Part of a small language model's weights: 12 layers.
MLP neurons of a small language model. Each row is named by its layer, matrix (gate and up: input weights) and neuron, and shows model dimensions 170-340. Each number is 128 + 24 x the weight over its row's rms, rounded and kept within 0 to 255. Numbers have three digits each. A neuron's up and down rows have the sign that makes its largest values positive.
A block is one neuron, or neurons of one layer that tend to fire together. After each block is what it responds to, as a language model described it from the Wikipedia text at the highest values.

L3.gate65:153102146035197122152107130106100137125163120135166151172165117138118169127107127164140124173140154112133112085111100125164155112117116135123096118143099171101129170164139138123071165099164132168117116162098120156091111157148076107139130109113147114125126148151079109149125126143154127100146137150112133141101164149112107146175106097141117155116133146097161100090121116092143154119109108086113111123174129118112148166136124141107110115144113142149131109179121131117148138150156096129101124100128106114159151132128
L3.up65:146125146090129152150103145137138123158143159108142155179195131104153133134118109117123130109117126118164152095131114142184129119161159160145114118150138182140082142128123131156112119120149097161118142066130126139137124167143087134088133103145109074130091130124111149134172143114115125113137119132074127115091120107121102120084122128127112111098119118161185111087111145112154159127106133123158140129164158120155172192114175187091165082113126134154172116166133148103202106121133145181133146148129108125158141150133
L3.gate292:143131139092179151174127120158143098114140129171134120107205102110154117117124118101180144104115114103119156115158081126139096123118129138120122135117109156112119129130099112133170130136127133121143129108147113161119112187136105121120135123151109124105096135126109109131097123066148087074130120121111113123086118145144134138117137130144092118112141100107084124099108110107133121089087109077126128107134103132161119181112149094116132140147134122135162103161144086153152130148117103165130095104160068143162151179154
L3.up292:123109183100130088146119095154145124172106117152133153138174100113146099129097125096138109114109141094081129135158142122100091139092133135115109133134159129150136120117119132141146146103154117132203154080106153147114138168147106132145131148126132159134096139143114108119097116111123092101137107110157101124114136145154115147092122098147131129140153118126096075100135146139150141088132114093129117140123079136115106160103151124129120141125132099099195126172154124141107168136119090166119097097138091142151138128119
L3.gate387:170141115117151125145121123121160093136162131183171165124177135136136174130118121135145142123115072127146143113122104130140079091138144102093122175128111134111110110160140100142124159133142133123098141112132103096158082179138132108121135117123143143119130106105117077130145141143139144126141151123138134097139145137124125133185132139117093099133150148134158158079114145089179189138114128076128141110147039138110160138131129110105145152137128143147140118180147106088137166138167152121139136138127138131108117103141
L3.up387:143141107118132120136129186117134134104176120179103150128126117153129093132125115119120118095120148114111132177115139108153138101157123110145131170103124127164114133168129105129124160132137168140138149147124103139137110160147137095080129120096145139148160140124118116098102153140158109117139161095138158124075099067162127135091117139139147086134126064127134198123159096073123145106147131123109137092149122155098129140120147114104117133179117135152158129147120157120112157144077094101138132131083144132123106130140
L3.gate392:160144128144151112107079102144094153132137118117125141094121139070120135154124144147107076130145093102141096140119133126103125157120169148144106148168119160164119140138122108151137086100121139118109112106130109133138101176119097124121094114134126174141095164144106149116115145141118143103177131152115190132125040117128144088121149112186091107147102172094164164127136144139171189114137140114115125103110110100118121163153098069107109138142142130102159097158129130155094075187101130187146104078128108129119089137096
L3.up392:152156139111152097117119124110154136118128135176117145093090126066110101117113161110124101111168096131152120142142092159117123153143164111140150135144144151170114100164151112157131128162140124148102123134133118139149115116132095122130130126098126162139118130130103117126135145109136166099145144167127184137111081090136151097131089120180110084129075066111121159115155136118173156150145123126124119123139121128083145152116153065112071140110127135123148100115125113154104106138104116145128128100125085133096133169121
L3.gate455:131126087153143111132097127154122154136174116093105151150137109085132124146118152164102112103158087141153123148160119168140149116109172118110138134135132144122117172157122095130121116084092106122104132108113075156117094154188079126137124126077164137136093164101155122122138129124117116135137135102128141092082121116113124093117095099132089077174148132123148175129150151114136139164131110132092167103180156140085101122130158121129074139124133161139179135170169136122126140202133130150161114126148106116134119135151
L3.up455:132092090115163099130088126167115139152178126109084123141146120099128129168128139125115117111157077137166099151136102151133130126114166105130142157126125141115129156144124105129148111096108116114119140115108064136133104181167077106144115139091154126147064145100124107108140116137131109104143122112126143140100109099111137099105112126162081098174138124132168172111134144121168172155145123142080155092169154132102113158131151120128083132112148156142186126177175153100143143188132093157166131096155103136133129141121
L3.gate601:145132140121147127115129161143110101145109126122144094124090127099123081106120121141183145138126155121121160151164134077120116113158153086125121124119121135136126115147129103141096137124095140137163164172138124136128117135116128077104153149152089127167158122110103106113129094110116139144150141093124132126146147133115165162124126128116120132158140081142153130127122068122075114124146120131143115109118112094139096121148152152114127106132165138117115158131115115171175148138126109091118195112137134147137136137145
L3.up601:158124152138163129111104136148109149131117114125151141171112114127146160119139141160141119139139106141108121142122115170168060137122126125099129150129103102115099173149120142135141114107128116113097103114100066109184154151124110105150119161114168150105072101097119114122111140137102157182138156145141141139097132111112152175143119148154115112121117121140164171108139120130141084135112122102116158116114072123114129122121132104104138132121143126089152173117141114099143170152131144148202142085149165122119084147114
L3.gate684:187125124139153091132129091137115153145143113124150129114131115082149149112106174159135145121139100121113119183121118119135118165116126123108160164137146151108084117138115106133155178103095106143110163138143089181137140124098113114158157127113189136133135072123113138114137125177134140183157132122176115135096137124130140149137144097166161182070119126118156100094172148074088159158104148124099110179127100116181181177127082146151129124120163081101172144184139115105109160126164095160174152147130134136130073126121
L3.up684:087102186133159143109113151128120114135182138160127111141144082137081091099144116143140131138142121122150126145101109087164111110115163142125162102119073107147160103124139169104123109141173124144119077110104079089138153124124122145145135134113135099186123171147148144171099148140106106121133124134110137134090127142134116132114143119107080075140125131172112151141085118139131107125089107153113149131166099137090115127095148132119120137128100139119170169111146090141124151133116131161176099134120173117106149107130
L3.gate766:144096116111142147088099129183114170120187096106147148151167116122113146150127140135131124090153111132090139170147075123129159137089130119107145186106156152089128204149139096149144123088119133137098128148096138150102154171120074121137132100089111105136133156141155095102131116134110155124118136121091146152117095122116096115126075096200128115130134151123134144139148125090142114098099079139082166105183163144095100122116127111139120099128142127135172142128142107136105110173119092129166142122132104107139128149119
L3.up766:135139106101144153121141147119093100141126137135137134145151152143141123153148173118136145131106074131078193153145081142143155128119156107122152146096145135110128184176090106146139129126130160126125165154083106119142130138141149095154121134122127105158150140097137055104154123135138135103130128162140092149124145163114115126112093166185124118141152112144137167111160166124094102139116148138105183046152128101138085136089117110105127134143142094120160140155094140134130136143132135097133152124111149107135150140160
Description: Death-year century after dash. Mainly the "–19" piece that opens the death year in parenthesized lifespans, as in (1840–1924) or (1895–1974), plus other range ends and mid-number digits such as c. 1533–36 and 39.996.

L4.gate687:104107097100114096143112091131104134124122107141102129152153138123148133150096098136112131094134105122114154131131127128133106127105150102154133118108156143070154162101164147170118084114103176146081123165119093142142155087119092133139148134144166130122158157157131093099113114149137127134144130139105119118145150115114076144069104152143113100152133108131136145127158146098123091128097117180133118141138156066138139147120121110079158083138147132104112146120151138114126170160097150103143150098124125128164110123118
L4.up687:113109109099103097146141106102122120139122150124129132170155112135167136123108135120101128127124143114127168116162145140089073116125131118123127096089141102081135128089106158140109114127122154152096159132158121149164148120155104121139182151178150142125173107136104079128087121133133126141137125115168125110153175147109083138111149143103122102117160083149114139132134126102124086144080165177133132147128148103178150144129112140084163110140149105121112109151102108082147165141129170120096120097121156124175101099131
Description: European-language words and names. Word pieces inside French, German, Turkish and Hungarian names and titles, often accented (Té-lé-vision, Günd-ü-z, für), plus European country or place words in sports tables, such as Dutch.

L4.gate440:100128126112188154129102129106099163152130116115139103139135169103127145150128166136166134125092134139114128107119114144102121124143129128121138150133132125094110116175124100139138133062135157139093138130107121110119132178119116084145100154112145052132114127117102116126136136139130140084116109173124146117136138131080116110167092103174066147083147138136133167121142125125159148116138113119139115086154115128150125122141148113124118153117143119118134142141123196119140144202149100147152147072151161151140137165141
L4.up440:091115147148093152079157148120139141163097134151152097111118110116137114136105140098155082123157105157115147125104157133113113125115148142123154137190114101137126103178109133133110131090135150110143147095126137124098133158117085097118102138119136108146145168111110090163124168116131172100069113152146121124105115137127123129208122137156101148145157140147149155148145173137143117148127103119126163082130094104137124124126165131153125131108110099124148127134126129154133154092107137107126127095172154143105113156087
Description: Name-initial capital fragments. First word-piece, often a lone capital letter, of names or items in tables and lists, e.g. C(zarni), D(hruv), W(aki); also the –19 in year ranges.

L2.gate48:153117106148177134130112153164113136126141111115201140110150125111103163098138130142133129129111157108142140136116133142147126167127168123087133144109154124112152151142138157134116151124152107186138092136101113092131110122141124119137073116133088091116096140162116095184119111099154119105143140153077120134109120162125115124169098132142112149151142124142118163116148123083182101100098110083108143106136065092118154133113148156083132140159110112102147126156122122131134148183147123106158160095091117107116124157133
L2.up48:114132135135133119127106138134121137148141113093164176133133163141113183169126105134129073136141122094140076123151094150101099119132144120130095135129117123143157139123129150150139137141155104173146147142093108072133113114107128111148088157156083116112115097129108124155116105082143128094075126180136128158082122140158151112165121182141116159149130108153159129096114143102161147073126115099139143108127154119127130165124120127133126127115103115154151080103142153103137116140148156138184154129124108146135138094097
L2.gate77:160084107112092105102116115081059136142093086133057127131157143156142139131125139152174086102133094171143108116152092098169108142127143137138133119115088126147166125140128131142131144111122141103123137167095107183139174139102074113159070133100138145152149127117112147135131124149115138046104153137153129142108089127100131108107094125133130120132123140149149144137123097136144148125154139160122156131148172092064134135120133130105082109120135106114113123120159144115149124178128134143086122145111112120106128113147
L2.up77:141138149134107133100113143108141122103129129132114140174120118130099085126127161088115092164116090153144146112134118156120164105097099129138127118144128118144131173107150157100150146141149156115098149092095119126132110109138109139121142133075118147100160146152160148123156134096113141107126181154067120154205194120119123157175110157140093113111134132147142140177098108110127125133130143080132082116125133111087119130157133075191156145135157104136130120127118145135106089155134143095136097157106143119128155128147
L2.gate111:119098137094179109079082158142117074130094143118108135151126146159109110125145113126128132139156118137169135124130077106136105102099121116142167149112111127150128128194152120108120141135159094172128093163147117106130135179132114095155113096118101121152107117141115100147130119151126154112184157097120172153134141128099114106169121128165086116099140145187140130153089083091161163108119119112105158154145112134092111148140118144107128110105153136115155124117190152111105177174110114156139096092141157128108092153097
L2.up111:142135194136120130108119120113103114117119153173144162148148134069109103121095081167159131126097157080095173095128135130129120091145156136129108095157132122152145132132157148135135167143095115116120151078119131096103103168132108154111097109103143144091138154132132162127149139136137145091132153136081139132076108129086098105118123142155117100173142114107134136085120136110157151138106108113172133110168122149086109174189160146133155170147116129148094115156138123139152131208114111137150145128084111147161135133132
L2.gate178:165131130142129118145125103094154147153124114129156114139121124159126178177079144129124109108152121183103102160085110114116093111144127147119155133138105149179074117180134125128133165136126167154111107129103107136120137142085094103142118139142150118138101061159127101123119149080105150125134136152115148091111113131100143103174137175130158116125098131148176162091117148100135134126147121103120136123153099129102150173101157107142124136137144074098165087139133151124109119114129132136088161131153136121116116098149
L2.up178:108104175167172104123158073118113108165093130177129113110118106089162160111121110162151105152114136095093152161111098138137156146102118116084113096105166120134134123097116145063134114144108125124126119110144119126127112154142111135130129080147106143154084110141125109152124159158177169146124129153142135136126097128086166150162185111130096181105111167110126128104129092102126133122131150124055106105153160152175128164096140074090123102134117180149153168128098105133125156126098136116125143146172135125101127122142
L2.gate240:094126164114112082118122133091106088144191096132171105125121105142184135101123083128150142157171146123113158120121142126125115098144119111140136058125118153147112107123099103142165176137148119113108127114139105099085090091095135156118155147193122147106135115134122117095143131101117178145137129137164152138152129101131146131159104101159123122125152128166164150128095121140169120117094115120129126135126152117131178136103111097168142169153172122139101095177125128116108165112129110152109147110124111107128126133146
L2.up240:153116128131131109095128137133119171149127120123114163104130097173118154124148100110175111134138101123099143168156114138104134134093154121133163113164111125108129117118151124124136139134138152124094077150130120175129163099105176090128121048117157120154158133170081123111153167183162103087151121115132110154127124119119146164117147106143100173106132101154149138164137110092125144127062124162135137097176152097124117109124154148119117140140125134117119126148114136119109127142132120144113116131119159121155094140083
L2.gate241:166156191135161153138058114149091129107167088109177119123138124102133133090120131132140133116116115140169152110158112132167123111126145102053151130120164120138152105176128155137110123073148094159122124145167124079101125104146125099142113127124089107151129151134130108161091141102144105094119133082135099110138143147127122110183084112164148115163157092150117125095171117108130135115099094163106122129170118086124138120108129105103183129139111121137100123145131136135118162161128094076196146120165127109163146161126
L2.up241:152111105057148118141134127112122141137166144148169171142161152168157165148126130113115110125130117109137151154118153111112139149096177144103129147143133122104103149100104165127123139153145117141133118155091154122137132159124118122146141121139115128136147154178125118167135124138131161142158122134096132127121098108121156150134168155138108142142154120170152176066150143098097119125092150124111155118140129111102151106128137177066152142160117092116160114147156108114132141135182129113141151126127115092117151133128
L2.gate410:139124172109126120119137171111127116144145175094156132141162123137134104116136119116164130146138133139124138152124144127110103140134135125166126134151121158121120130157117163123177132129108074148140125135139132126148152156122070099130142109124158112150135113146090103117135148165109152143145177149105143129111146121144129146160135121123126098172112113133150121144104112058154134147115157109143129142151140141101104130169165108084122097088109094134162133171159094117137167114117102118187118123116169122126129090142
L2.up410:149128126173102111128107150134139120084113069114132169129106133166107140127115161124130169121159121114119107136098119148110135136087129107129126128122105108102099122125164168169113151113109098141195120099150100160098152118112147120091147086105133141134157133122111078146137157126129135102154142145090161150101109117125065082179123124138109137142118080176107123163125136147118089136139163168126117128158159124101156105135145092166147140126140133099120138138121122154111139138152143128146168134119112107112131148084
L2.gate703:128137092161158129157154136171101121122107095124123136125079151130075112076135131133129115138151151140106176136124129142141091116150160155168156127145123152191113097138112152149111112083137150151151111150146106121112109085114122116123074113124136136170119108139113108128089159128130156089105136128135141138158105137112144099165119136099139124145117155148116114135104088149206095171141138152157166119146132125117134148125136118138178103112117118138132131132161123130132119151093117121122141149095122085146080125090
L2.up703:129090116106168109121090174146125104127103114163110104147138118154076144144137120084109107141115116108125115165097090128178117124128121139146145134103120162152101137139127116175113117155120164170177120199088102091114178176113144125117096125137115138124109099111094133126107177154131146104129134147131145151146062105092154141162134168099108109114132115140175135106123082150161132165136177166123124110146136133099118092149130122141141111105110139084098166113138101158185118140126169178116140183067127134090112160144
Description: Year-prefix number fragments. Leading digit pieces of a split number, mostly "(18" opening lifespan or date ranges after names, also "16", "–17", "2012", score pieces like "4–9".

L3.gate368:133145088094137151143125104108193148082149109125160155147119128145162104071122133130114137091141143125094129140162130093150141060117137117115164130115144118126096159123120137119070143128107075094110144140100137147145146118116157116170120136119138116133143145103128108122162127103136101116094139152110126103134148155111098118130143103142167114129187097150112116060146114112147097111140118121144103116130108113108141050095107151158188198164115144138124144127108117122108131154165110092114170130123128111106182126090
L3.up368:101130150127123138109132173123109098121126121132112104095145108172123113154164142108115141168142129122136157133119138145147161126122127093104098089204091162082149150112118180166129122136130148103121123187148126188103176162132099120124129186138086100110144120135129110170091113139169132152170092115144110132163150125162172131127110135134148114094129111126083141184139147102081129090158113122132129109073085130161120152083115170175167123107135127130128109161103114115141131111146163082125109153115120145182144160170
L3.gate373:148122110140172135124107112131124113108111123132120146128146117150131149148129158135147131124132133154146162128140106166136118126121136116104151142133142092083100153144159128125135095162113121118086166119125121108145134128148125150110159119132134090085099155120146093123155124103133141150120144103085106151129146137126083102097122140071152101130127072132128131137158097085099087120095152100129135140165151136134116134096159111083133120166106147112167104170090115120151145141143160093126141130106138130156083152145
L3.up373:143126108127143148158138121114144137127148124141100128138107116135143129135137149156103103140096108157120100122145073137109113157129090102126110126142090146099109122166161128139145149113090159110149116136139116144100147139120161076142135116100093084116095068085152158109113098135125133136160091133103107098137142152126066139174133134135121181142109138132147138158150152104135143100140158105137138119141126122129130135129151107091124119130030072154105114110145147129128144131132127161131113138123123164157114113138
L3.gate424:141163107135136135089117146128108131134110128150126104160107106121161076096112117112092110106149086175114148169137123104162168123123099150109172104107120224107123119107140136091144133107155176151136124128170142100109121152116171134097130102148129141097162139102098126129133116114117125111103102160104104116126124195109143119155073120110184136129088128117115113142130105106162097122128138154155138121127098133136154131117140106134150105160135092159147161108089111096142137118062112090127144110099148104124100106120
L3.up424:096141134121135131078139114097093157171148152147120109160166111143172143125113116140121134116095079125175169143144116114158130102126104127106097130143123170094146118113111117114139142113152175135150163129147138167151125156157122132094147126130126154106107117103086130180131099123108146142136122178154120101147141173115147130119119115083171143115125131135143115134112099114106115104106164132154134124103178129118153101144129118119162145171145139138165135094108147082157179140099165155126145087125110144161118106121
L3.gate543:104158136070139127123091155146118152107144127139070111156120123118122113167130143104125157143125119120090109184147138143100136144139169141127140110103109092076154145125110094145136109128124147115146172124154102115159112132107118123193126134129151105150187157127183154139074092143130108141111148151134123170155122129127097134175133127104174147143112152128109124153121159187109109102114121147089154112128161098120106145136115136150143110109132093126117148126108134120160137157141162155170105113138130123179105137125
L3.up543:148149160093142133145128133117114141114172162153134146149122131120133154109109162115131182154128097128123127154114108126124126103124110130150136140111056122099102131146114095151156135127133105129170145109182107144165108127117117124144154157147151133122103171133145108109082119101135103169085119143154125135157124124136122140156101163141177143155093133167151119130113103137127142093108142141120162124116149117141187149158084095187167142161139102152141120180106113088122119134146135116128156115103099168166143115144
L3.gate617:129118140124132114154122124135175147134146142138104150132092117093132152137111139185164110150144167143094147125115144168152148120140131111131131141093129147113108140124168125128137128109139197144079123108110156125149156138111096151152123112125170106146109110140152062144174132143127149107144161129087114123135128145121096117157097111124112128121140082124157099131163134099107140117144130106124106093141112082111138142120109169108104124124107118126129171143119135131120126151147141125146160119112177153152114158150
L3.up617:090114158116150152143130116115157122163167187098109149162138096123148164112132137144154149113126162147138165096167142142099114107143089109129104149102115118110106142112143129151139141129162171154065154115136112110159121131137119146110158134147164133102104112122144078153144111121160154138128148153115113098144159173106105109155102118093096105117147115143115109142104111095107123123097154126142124124131134118134163119095098111128139138151152118098140153151133120146116170158136147127114161112114144157136106128129
L3.gate694:165132141157093152113102109157130160056168118156113145115143100131130139137126090135171120127146091166141137175148076150112143104111169140092115093138139165103180170149136122132148132104134095114141142132155087134105127132155128131148137118137135084115188159107122132096149128128125133102169099127096109117134121141114101141116128126108173084124128125129155180139138140138135111147122126131109113159135151090147119146128097114150174148095123140151174123127132127130130088123128126088145116159153116130168120149112
L3.up694:140121113105099132132126127137151154131136150100095103154162110149157122106157140133131118133149103136122175166154123116087108101089145140131134113123131105072155136133122114143130127128141173134144162129163105138111145117160120143148161178124127124084173135118097109113151126110123141118130069134155156091141183147099115099115119134135183102138144122121111150123169140130119085139101167149125113126104175096162114145129091100120162130130128121138150102137143115095134157125145158090133116096138112164163098143115
L3.gate717:183128116095176139100149111119144103154144121109108130114125117144134170110097098078153123146137131143147152096135080139147137161103092122153136161137113100127098145133143137137121148097152133161145182164151111143132097114166159164127182146154125138122144134121174148140151115091123174111139135116051132123098163178143131100087151100094161137105143112087075116128158136083100109128140138102121108148150155117095120100114064100097169125166110147115124079129120107103134131118130135075121134137110142131143161125148
L3.up717:159134107165160080128131120146137153118140113166099155145116126099090164089116123096086092142151081126120137125106055131130141110129089123131115122162122120153157140176143172133132149126149098117124096137121122205151090155117110104125150160078153115121131130174113127099149096116145143108149097142059131139096151135066129131103117118141140128151142167097121099143153113171143151094125107182147083168153146136128124100128138100103149110085167141126132168122110129128126156125137107151121110178137099123123156136140
L3.gate760:093162108089166109149114103129125129125139112090161117136125144143153153063126110124133136158158111151143157114149154131146131129135114115115134092113158154114095119177141118171103152105147131152094106164115144141131109135139151136112180132085156127135138096162100128144134068150110127138124128111131095120148195143115154111094104122127088139127152078103133115132092114107103108131104147124114120126172142074157085151143128081167107130128138121143112140171120128114156151150162135132133141094143153125172134155151
L3.up760:145098101163141089132146139159061132130168122143166128166136100140142131122123125121102116141112076084102134141126111193131148109121126067138122057135117187123149126129125155090131162106100122151133129141134142129126080156147170126141160123115135136121076161154166117109145114131154134129150103138073152103141130104121109102087098139129153133184129138123128070153123119161158144122116120129122099145184150106172145105158141146125138125138143128151141126118089157136128145110106152109155101166110129120140171127125
Description: Romance-language name parts. Surname particles and name pieces in French, Spanish or Dutch personal names in lists and tables, such as de, La, -Pierre, -ez.

L2.gate32:153117097168144110137161109089121142076132135102141141150151101147062175153104119108091105095134117149135191165155137073146137126136128119138116144159117123142131127152158139129133094131090089089143181131107130123128119162110139118162134112122160157123142117114117117099089108134119169162135156131111139108118127112077114125122154126083124087163105099099097089095113153154100138149112124134125104132147103167171137149129135133108154147126119104084122120188146121131145084137114141130106089131137131120136117132170
L2.up32:147135137136127157159119108145104102081122118094167133099107123104105089119121112144098154094147150151134161105142157112115134120100108142146142105141092148145104102167145103157143124099140120179129072106075087111091145149112124153121110158112138143140143143096139155125160104152111126127165147165124114138120127151107115082128134134171124121148137125117143132133112097131138131155154113106133098147118134117145121150124109145137173127116118130122160179118171104172156094135110122127141126147112102135114146123162
L2.gate46:097086157108155128097112139113128156111174128091141130148122103127069055140116110143156131108178162130140161156136107102137134115131165147117118132102143169104166145156112098109116151115104154137136144122121131093096110153133101111114107104122094128157143136114123102119111123161191127126131147163121146129121144123152155116143145102149083118131119166122132137087143097081138137140119127130112115098173109091144104094117124072093157145179129166137098137129115112116172182154133123152133135113135150107109171156118
L2.up46:103131118123167125140127118092145101094097148104096121130126124148132104130166109112120142106127129102148103159131142078128123138140111176138134123109140135117129138082138132111139166160181119115123116110146172107112124141109108125128122149151119157076119123129104138123105146143147112212121145127163170130124130173190144138098116127117161141158118128125144085109112127130148110118125155125114159150098154175170132138174087109134121122161158179115083128128140094114149108068133112117120133143110161142134125152099
L2.gate83:099153154102101097169111123123117132112134167124186109153110128135120130149148114110150129129162150157101181127117117123097137093105157110132122097132122117120135117197134129138122150123143130151131124134167102080106103098147134132128134164131129096104152153129111079130087111088120138133149149105109133128171181109154108108208189113195128089121164106137129100117146160122137110107136102127128111087131118120141180142123100108148126121123119130094158111140193113103128181128140188097190135081129119160122112166194
L2.up83:083132122121105115113126143112104122134127148081123125126133150159127154091093122127143139114132164109160167113070130123122142072104115143141110086132140113115112122171164109155116153133128136126110158147151110064119140154112124170101148090133123121132122107149123142123154122121114112180134135142120130153157081125157125134128121159108105137112166085123108131109114096099160130110137127137146120120151100133125119139154141151178160112132117117123085138128163123100130150119106135151131069147097105135129143168130
L2.gate269:139111155135074147173095150125140112123110115149124135134104140093132145103137130088155129114179138121151143101169144133110173089156129112089106112110119079153168139157143125150130121069088144106108162094110120116091166088105117162093126122172140148128146142110158131148115099113080080086121129132105141127133117174153145159139099110134174136175126129125106133149107140128134116138094098120136141131124132127081164103126119157161099149157134105119147112141135132137138092143151139135146109115127147116095138118111
L2.up269:114090163148142122139082162148125109125107148141130148112078110135083148114183108144121124151159182094064139175168152134113144158061128087118122102050124119134130145164094128117117144092131141108114125119156135110106103099137101103115125098153137142130116171108152092151110155130131126133144120111138124110098111128140123137143116094158136069134111175117110112146108130129166119139127109147092091124163101095117107136085108108173137132125154119080152157167127113152093200135117117129143084114133111122134098145072
L2.gate283:154088098107130105154134099103146100075127136103158125155178138174146179115125146140147126171137135145122157054114087157099133119088153117138114150123101122126150123141109101124125130095137098115145136138086133141082132105151087142123143140122121101075128137136063105101130140093117105131163130144126144098157172102136068091168151092152111097156122153141111129111079095134153160121105110097117138145116157156118141169138128140154104131103105097137115104182156116140119140141178156074145160093138115140110120112121
L2.up283:111089129092132109149136109113130118151122150105109099134188112154109137087168091083096094107157140120123121125193130101126131126124103119137154090121130118144115132165126136148098139110118101137039109130129168146176181146133096099105122116121085147135088157145136112136147137116096105166122106124158134120129110116159111120104137129130125156107107127086092139098111096116105150118105119143150116176142091162154131135120162173116146094143126132091099067138137162124139160122143136124114126118104102162151149076113
L2.gate614:162095105130132137136185122112142089164117130102141104109144137093131116142117139118162085090088176128134107163126154129104095179118133107124154122115096101182160132128104125104151155145173095113102168080116159111127105101145156089134150118123160124096143142140139099131083134096169125130160169131077157116152172130117137151174163104118126171126137115087093138130082172103093101136132118109154104148120164133150122118132127120125164118140140135133120144148111117126139104129156153109112127103112133121119146124149
L2.up614:133128110099178131091108119147109130138143115074137121135121108153133122092186081145106130101158170118110133044173107140155112150167157148129118092089079107141114134148124127117104119097127144138159134110137180105125086129109165159124099164148113130161118155127132112137115113127115162181189118131099125129150136152127133164133136141124117132147102086159114105077145116094102069102142134109180087125140148106133146144122123115096115138133086115142133103137187091173135107118140116103141148133150114135141148114107
L2.gate689:169123120143120125126115129173091141143093137120110140099164132143147135109123111101128123091134145149131164124108154117111187077142150140100106126135145082120153170112140126071144158086100132135098159089159130121142134114153112177117140103133117132128131139081100123121134129089163104099117118186127113107135121131125135118130092105135130126138140153102149072120129134112135090121106078123162173112137101118154086082143143186161156108132128131126115134149131123124097138145156172134155109121138121113155114176151
L2.up689:148136161071112143155142136107103129131068130087155124142146132146103148061150117154134108122126165101092142129128135132106133118130135120125094105091126096118133131145094100127106103093149061169148160121109136129115124095168136114122147136149104107098159131122092080182113151133133099134103121154127087135105127114163144148120124128163095128130094123132151123144116140111138053124105117078149135118138106117150127111132113169148117151164144118108091095127098123090159134134171201105151111140133133163142141117143
L2.gate758:176119120108080109129111079156103108128083136096138086148161103124165124182101153127126169122124139170086159120115159143145094130117116119144119166123112093108156114116120119107114108139123089150091161133163112143130100092123127103083131125124155187092140178135127114158103125106109120148086153122148081105115121110161104102132121146148161129099094129118154119121109143103120111116104140089109098135105115148138119117112151100121173137104107110118116174123120109098127137150144178115131150083107114204169145132130
L2.up758:124138156108153190131136139094107130158168138093129136112109120129125125117126082116122147124156154121184147075107154123152165085111127096097160166131155101133098168144151140134122139116173129176141143148138157144094159137136138124128104180153121136113122189140100148105156095121139135130088137129086129113143144138128104118117157143100121115139134085162088145101168118085131072142084104090172134113127134119146155131119144105059121105129086110175105109109144120186146138127135158061123079119094097130101108117148
Description: Short word-start fragments. Short tokens opening a word or name, mostly "de" (nobiliary de in Jean de; deduced, deletion) and "at", plus name-internal pieces like ro, t.